MLP neurons of a small language model. Each row is named by its layer, matrix (gate and up: input weights; down: output weights) and neuron, and shows model dimensions 304-559. Each number is 500 + 40 x the weight over its row's rms, rounded and kept within 0 to 999. Numbers have three digits each. A neuron's up and down rows have the sign that makes its largest values positive.
Before each neuron's rows, "fires after" lists the tokens most often just before its 100 highest values on Wikipedia text that the model never trained on.

fires after: "\n\n", "\n", ".", "="
L3.gate537:542489492476398475521426468475491539525453518516472461453505499471414525520516449435550494524450519431450535487504454504507503533520530487562424470564525514535539532488463497491419471563471582532459524454417505510488505530491443468482569522482461454491476509529520449539451476513466479520548489494483517495466518560478436484482517452490573436488488535476522537534526518531478525504490534563484523548439513442401505431521511522498499479584550451475521491437485470480597509533507539456473525503511501501491521481459515542434378532523497456502524629480502418510470404559523425511494502498517635532586482571489472470542436489475533510560542453539481526477525556431439451434522540525482460494494444595508470534420478424505437475522517475494539561510442542457457533516418515
L3.up537:459516490534524520559511495479472486551561520392396504485543431549454480507439554399446532452451568481533536511433453450527562540479502630531542542456441549481495429555559485489528432523475500490581480512418479453531466488538492471579447487537498478475514551496521497470553507591509522498442466550461470536524560523539538518463460557467569468483471484520444512462488516422563556446509507460433490500534479507530576535486503507510511488488514560456463508549581504535582538522483430518530418483508521465515506502620460547511515566488473529476556450475525482529495500464505500483494474485475497438528462452503521496539558492466496536483483470542473478506438504465508460545530497546441532431473509525416450565529508521419550524480513521440498447516469433580432557546471464
L3.down537:525463470540468428540555488495548409510453473499558453457462496449549498519428460524521566513533471544453434426448491537524533484515416448536461555518474497305519535531511554489437507490463521541495500510468489531467507498465495503393501499508516523608526503539500501494436525493495409523502521508498518457509501528473483467511500503525551550444513527493564543495517485544494532542488543552478480545459481451511519461522585514523532543510525497548462499477478440418548485439575508498529551523509459503463532484415505471421444507421469468494500538495531436421484423537489430484515526507538583567447475505551515463548444516502533531535452478502463535472527566454463580474740562485423519478479466508541483553507483494530490528533543488507519479496566550390485561460451532

fires after: "\n"
L3.gate266:490515473430489440576484477555530537490507508537521488463485428484521453463488486476537510514474480528614527531468498462429467491540521501528517489499533492488488519586442434532537514516398522421484522472491398507526478497543425461458553526508478476550468510482523556484509502550546523493515484513362453506487455544450488525522453529550507469448499569500464548525466477508444441508490510484483448488495525502500502468544512418531481480477579528458492566543469484484491522483486570476516440529496501473485445501520537555527477479464517426480486539383521438492481421503561479481430463546508521600522447501562430482511481528526537434440534527443468488474489456504479430522560520545514549493468512518543548551425550482563528476521505527524544517530441429465536475482524523
L3.up266:501498435559507545548483539434473501403469474517424490548475472435475454472517497432550510512522531431462468521414547495554503516472487514474428505466421548452470410541530442484474539499515542554554531503517536541598436455495525478513520524461541509480523577470506471532461473543437461488533492526484522515509476506551555481415527434427573473583415430486538578455581444513527521496479504511489494520501479480502496475423618474464492495517546489468490478484502566467619486539505542465517529504478549448561454520463507542518489526548564511451495491518444490550512435488386496530528558418480465515499477533466452525509509490494489473454511462466488525498489501521514500510464491476533554528538559547510420563495466480495486549514546485445510584481575578504462517433512488
L3.down266:477553469469477439521515448551603501539496538531502517456515467437430409460537525481520522533550428588572517533508521529523503481494572548537525492476529489460587504547467513533609437509478472471480463560462454479559531531541470479512524465484409503536508541483518542422477551540500555494506435507434449502489505527408554450511406511480519489516508503543459511525477565513451510471456459506499505499540506478555529474565503440513534556507519474492484494546571501448478513463454527502555448559533499475461456501502515555483460484471554485524474542422600493534501467530517445500564461609550560602541488431453526499542510540571493416534516560529476478519469489470486460514608465544486584491528500480501506474408510512517531475578531515527477512500451502448518467529489492

fires after: "| "
L4.gate1194:518504527489512474543536560520527558487478413488558484494478460511514551499495507581509505521427569516463499468463458522487444496507511505501469479470511513436548608468523556523483551454481481488595513478437484521494488531561541504445493477519500511559521534577471458497509504439548419464516474423498492460495482435469501519434553540518462435492414487465493504480471516555456586553486529532476515489487446506433467555472479430487490471483484575564550500463548506490440555490532494531449418489466489468438517581459545439501518505526489410471543474482548515438518484519417542424499472484525497453455463476459553523536481449515463526459497473437479555543463488554508521475508515421473520444466470510533475545496511480489416519531494472459500529488611479512468493423558460
L4.up1194:509550462430537559479521547493495482500509521526472522478562524491536489493472498468539500489450528566469531448435389495556449521477460452557458536468523546497560495464512569537524574544479520550523453442476469437486494497513547499484488534513437449448574523588507482529538546473548424529582506444506539472414493441424530505452433578470494409509494460464512458442489493521488551540441533488541546357419505552401503550540506474546540525516482554499522523485496489456401507435570557510475386554525483466477550562540451447509519512520478442492543494542486427479515490463472518475506499513496508474428525465453544464546487524482489493484572448513471529523535513470501467498525465536474446533503423561507487538515494437489489489479441424479525536497508456459459524472502445
L4.down1194:496554463467541491577397568535495477474539561472468470458489513537462521509486468409469481480495546519410500461469459462468490535484503558499506513471509509798614488476531498513561535516444525492520457481540522529549467478510543502501504462537442519447445482568474496543516472491579564535471513462491550494476531416468540471468446560503530465502499490534561488483498472539492499490446493479522535527406544465489494528504481470512509440492493550556525538512519528488474472482483511502432406587522500503493470521455497456455481486509516529477486506512516452499476541568502443466549496491406530470469454586486525516520514488461484504506488491477503491538545462456517514507778538566517423437503521565527533533500490424498440519517496495482456505546493507517474508474502450

fires after: "| ", "United ", "Total "
L4.gate216:501530492465544525453508555560627496414510520521537509479584442506481565517468507469475505445545464478461533505472431502482445590452404541485468507474449465461488546450462540441477539564482479483552465532447519491546502514561499506530458471489463406454514549507404508508522483462435497499438414480563496478478488498425515502556549437487469482541544517463540493513509502447505545511487567445501577479482534493542510562515493532500481511490556476530503423513465534442439454464553479485462465524492498459457583494499450493430526558500454439490529471565487474528450535490493453514507560405505517497510531489433537489504464508491530477555510481446518462541489489490454394431505515444476505529558457539557492535492484518544530497435523482407428538442554541520510559443468501
L4.up216:457577471521479573508488531453506494500591520520516521483563537490494552496491469474524533539504422512547523509527471487546531555492450555549510489485479522509458494491537478506440542521493495506446501488471495467505527461586533519502556527539427500476478517528471471489533500442420529520458440531493495440440466426494533564490557531500458519529482463501528500489486471480508528520477580516582550560438471538498399548510448491513569499526471522507496433450493544520411435453555529514474479518498486506485512514477524476484608508493494471427586605411500438456439594498542483497476527414501493482522486452377541472480528460552503483534529496469458547450570514543527482480532525474476583523554509521513482512474526502521491473489499448449487485475508484531565489507470585
L4.down216:485485475501489509486412453494443496494534519573520547487530523490442495479502515538537473553453530580548498468528540467504520562503442531495565483465544537542563477512567430484539507477517403526413527443465535542506468479477529511522477469504514500439528506506486490510520491493444514461445414550443518521477483430518495555537525525506496478511507524557492541536491441478475472493489461504532448577421539518521463490546479515465560475549431490490469466492526538549502468568514470457516505551552465484481550500508518519495525385514562488497474513466502393422475553495564534508448504548513494529485454495509520561488583451466497474558523478449530464486465524486504500518613540517522541476480526499543513497489496527498516479548490488469484421526459458444494509574508480

fires after: "\n", ") ", "– "
L3.gate142:487504515418445501472488545448572503513539583494524454448463469512488470446481571536471520482484521535533487389540465492506478467511434439459453475521548493454537511468496474443520601548486546508501521526517544462519445495582486442531456489515525518515526411518525529581524504477465472503468425451611511487572456500479487507509491479443458556492495497475477427468520510475490506466493483544508522484510472452524548545476500490496473526544521534437490420557546455456549493552483512522496480521543515506555459512486459493458455506501464462545494439537529489471510560532522446476515502494526469483531459536450509510521460489556507455511486500498528540494544499455443484537516574530536528465519492581461528495511492480546469492492472454501419486520481542500532509439483562
L3.up142:481482524478586564516517465550506453460421457483467545512473506543520446545547523477535460528473493443567470581408508532453469560526484512435478504490461522517488470535522446469491539522535534572501562544540471549518552455451498520496521543452509516467474531473504500514530513500453468551538436494542443592546548424475558519463486535483658412491502504428510534473460484501438532496524447461481457524470538471457514487473504522457502472492528527524559476549525527484508458418546499480486508471509469481517576475529596494498528556448501519447434554480499471494492503484486471509496521514566476568503496543526529469536511464415564469522460479494417550470446403491516559500526508477412534555433481511464510529515501537528500411566565557484526513457551512473527548467450448
L3.down142:545550465464524435496468496459538505518559517482419472463512470465458465477511484538531538538535461515496461405612470453521503455490493419485550496515506499402543531470502514479535574510471492481502500500492504446528422515568516532530441522497393487549548502509518512565478525517587502442501536455468535497498517543508532511477530471487440564534480556525465472530520474488495483502490535538446527486519573545510562499465484453505446568524502527471468418467521483518514479539459498552502520506529549478461434564486424567503489456482485472600521397532501510482489508498573519494514456487476504497507498543477501562518492461599449493470540551515485502558546540531493490491672550536523513494579520528497541456499416536462455554471497472567505510541409523531479476470525482

fires after: "\n", ".", "|", "| "
L3.gate494:539431522505539519487545489458493541501487492499521522437509499431529497517513477493550493481506485465464434476433448523494515512504519468482468479523454541496529549453453525496495515568507458508477475480490467595555488489582527434423476477537480517532462511570451505496495487463506454501477462486476498495420519472440425493423475540484467467427468533453435455557518484538484500472493523470446494540438461453460447491524484440503432526456469469520513580477497400402496476530508458454492511550543529566534439499456497510469530598466391479565494540471517498464534515476447545541495523514505565440527514497450543510527498524479496491524466461538525539497515532512489566518538498480574480495523525504446514529509438456407539419522518458488530556462599487483421533435494515
L3.up494:415536503527498544486561531514482488510515520452497476485501516590581479532524512490452538489467537473560507539437432535451466458529492550511472517476377537459437503459498550524490504481560428530526567492466551474498486548549494439490470509519519563503475566506483508475575555524456434525520478470433510487429487441481524514394471513576415511490438469487554464502473468489493547518481579521523512393424478514498534529517510430442480458510534472490529527523513476470501476513540515509478468471503499452477503541510555485536600479511485489527530478411540480538585545460446554531461488522491457463475454546549569508480460468464522498403464462501446538516534500509473531460486554471499505506491528514452457486531531481464476493515494456493488545506559433593449514464585548
L3.down494:528455464478500508498457511465502454517488555494488508473491440464515507530484447499478474470541494516472456501456487503498474511489504514540448502522526502715542568510520510495517441532463520525506503531473494509488517438521548500484496503464465485547527505572433537553474481494499548490494470500474514463494465477466466481430494583457535470479526507478435490552523518536484498485503504470471487583429509487440474483582485496511432517479499533504517506513520523465500503482488438456464449715489487532497438485511466527447510534518491518520512558499512494467502484513440529486496479542536554505466497492435521570551511471537476492509475536519493505499517522523500557508810515486540493497556481516508460532437460475422455543519518516481496469487518505460476497511469468

fires after: "\n\n", "| ", "\n"
L3.gate953:517558518527527563540442498490596459412482521551511450408538502492487521537431520381546561514500542457472524418485512539497502544531481505524469524459480427532546477463556543457568549541456424509544466479528484469462496540506590486486503501515500500483526531495460480433472491508565493478519459479516515538502438517539463497499515435562528494492500514521602499528552510566507503477539464573486504505517574551491560502529512481496549461558522451498472462529527443461509443433452465517516500504503474511503503489542512503430501474472482503494568500510518520512518530498503460511496459526425633534463428465498455493526424516549528593452476507490582543484545507451519550474508550432540541519468567531506460500527446448374523506464495562522484475487556498443488506495632501
L3.up953:558443516459516441484506581450502527474473608579534520445501571458534583572526434465480518473431502493493456467470549475508549453530524542565452472480530512574484503443514477469386540494452520573495459489500523505520511536494543400483493493551454456532541509541483492475540467498497447520508559467532497480498479538487508496593470534518517459487465534512486477495501512524511470525474505530455496476487537545542429474485544512495507522480584474526448488474469516502543507424525552459484501511519570519463473528428543509526473450441467495502502557484482432493486471568480575513517549465532501559585496490459472486487453453451556432469531551550485574540521503473488407473506480483441488481545461613457438507486424469522443454495526455484462508489520526530514491534481471
L3.down953:519521526504556516500459470456525560499402507473480481494443574520471547505492424479592520496494498520567536446523543458537498532577476504417511555464505465643533466465529470456469458506569495554378411585573503486547522568440477482548489543475462486554529442516562552479473509527492520503509481557508545498488496458487448500539468469502542498481503452511480516508518525522544480517575473561453527550495534489523600518509421547514518431488488496455478502449531495499507458458483508523536586566461476487480479508479487503527438450483452512419513494469505522475480467486514560473535513493554457543468485460487554486545434512521508479531502467464519476512486522529554458423716471545510528444494520545514472540515484472496510491439468502482504416476511472467502469512465468

fires after: "| ", ".", "–", ":", "MS ", "State"
L2.gate850:443438485508562425520489482545526461512523404440515493512507426530573475527497497524470503469519460508471537502507541514547536439434524445497530509422522451529532595524528474474504453435468485466505532560546573524510473460463505496466438445503503490531535525519525455522464465548509495474481511460450502515520489572479497466457508478492504488467430551481467509494470518549464606533580479448510495456551503447461493538492502449504469509533508541482546413487478586496533473439504457528532454500539530450581515451518499469494490510432503536453514465567524545513440568506435583482529521512504545499445467361513497510490440511473498393495532475534464565502474551495477555529495543535537593469514525492557469555472537475411474552443473594473519440456516542532498491482477464
L2.up850:534486499492570490522419410477470470561560452460480533508483452537486475536521494514482496485480487512541531483472500560479515490508478502504545508477572493529473549480475502511518468463573489451473451582476507502445506480465472475528476472477498501565528474484500482506439505521513527480452511498522513509515566553554559463497502544528460491490548518541565503522517486400486544493460565491483514412586476447468499499519453546504463447482614566464533461529530542478457480493566480487451500490523514508507474497531449474548500463578474553498556488526497511553464545482483472473547517538539467531476450410472579509503486543422499448421536482528437459527538560520441466505526560547529498484494448507520547498453580553486518453424470500498527534562507497488475528490469477
L2.down850:538529503485481530519431516511463477485525543486480445478536459453486478491519557434548467519468497524499532499481522496428466515522521576525492503508492527774525449494519472526521499560495440489405475587491497497496508554503497558512518428477487539523538468481497493489475587476494511526469474508465513475540559492524524491468458483551512546450518492515504465472479441472476518466464505552500535528430517522535488479466502563538540531456537502513530573497519495472464496534506562512448581513453534558456455493527459541509545499554522495524539525487471446575443516505504491550571497487431421449493534615526552512484508480488469529502497568510529528496532539509482495519714484515478426500511452501486442442487481455579542446499517517514459509573475483521500472486495545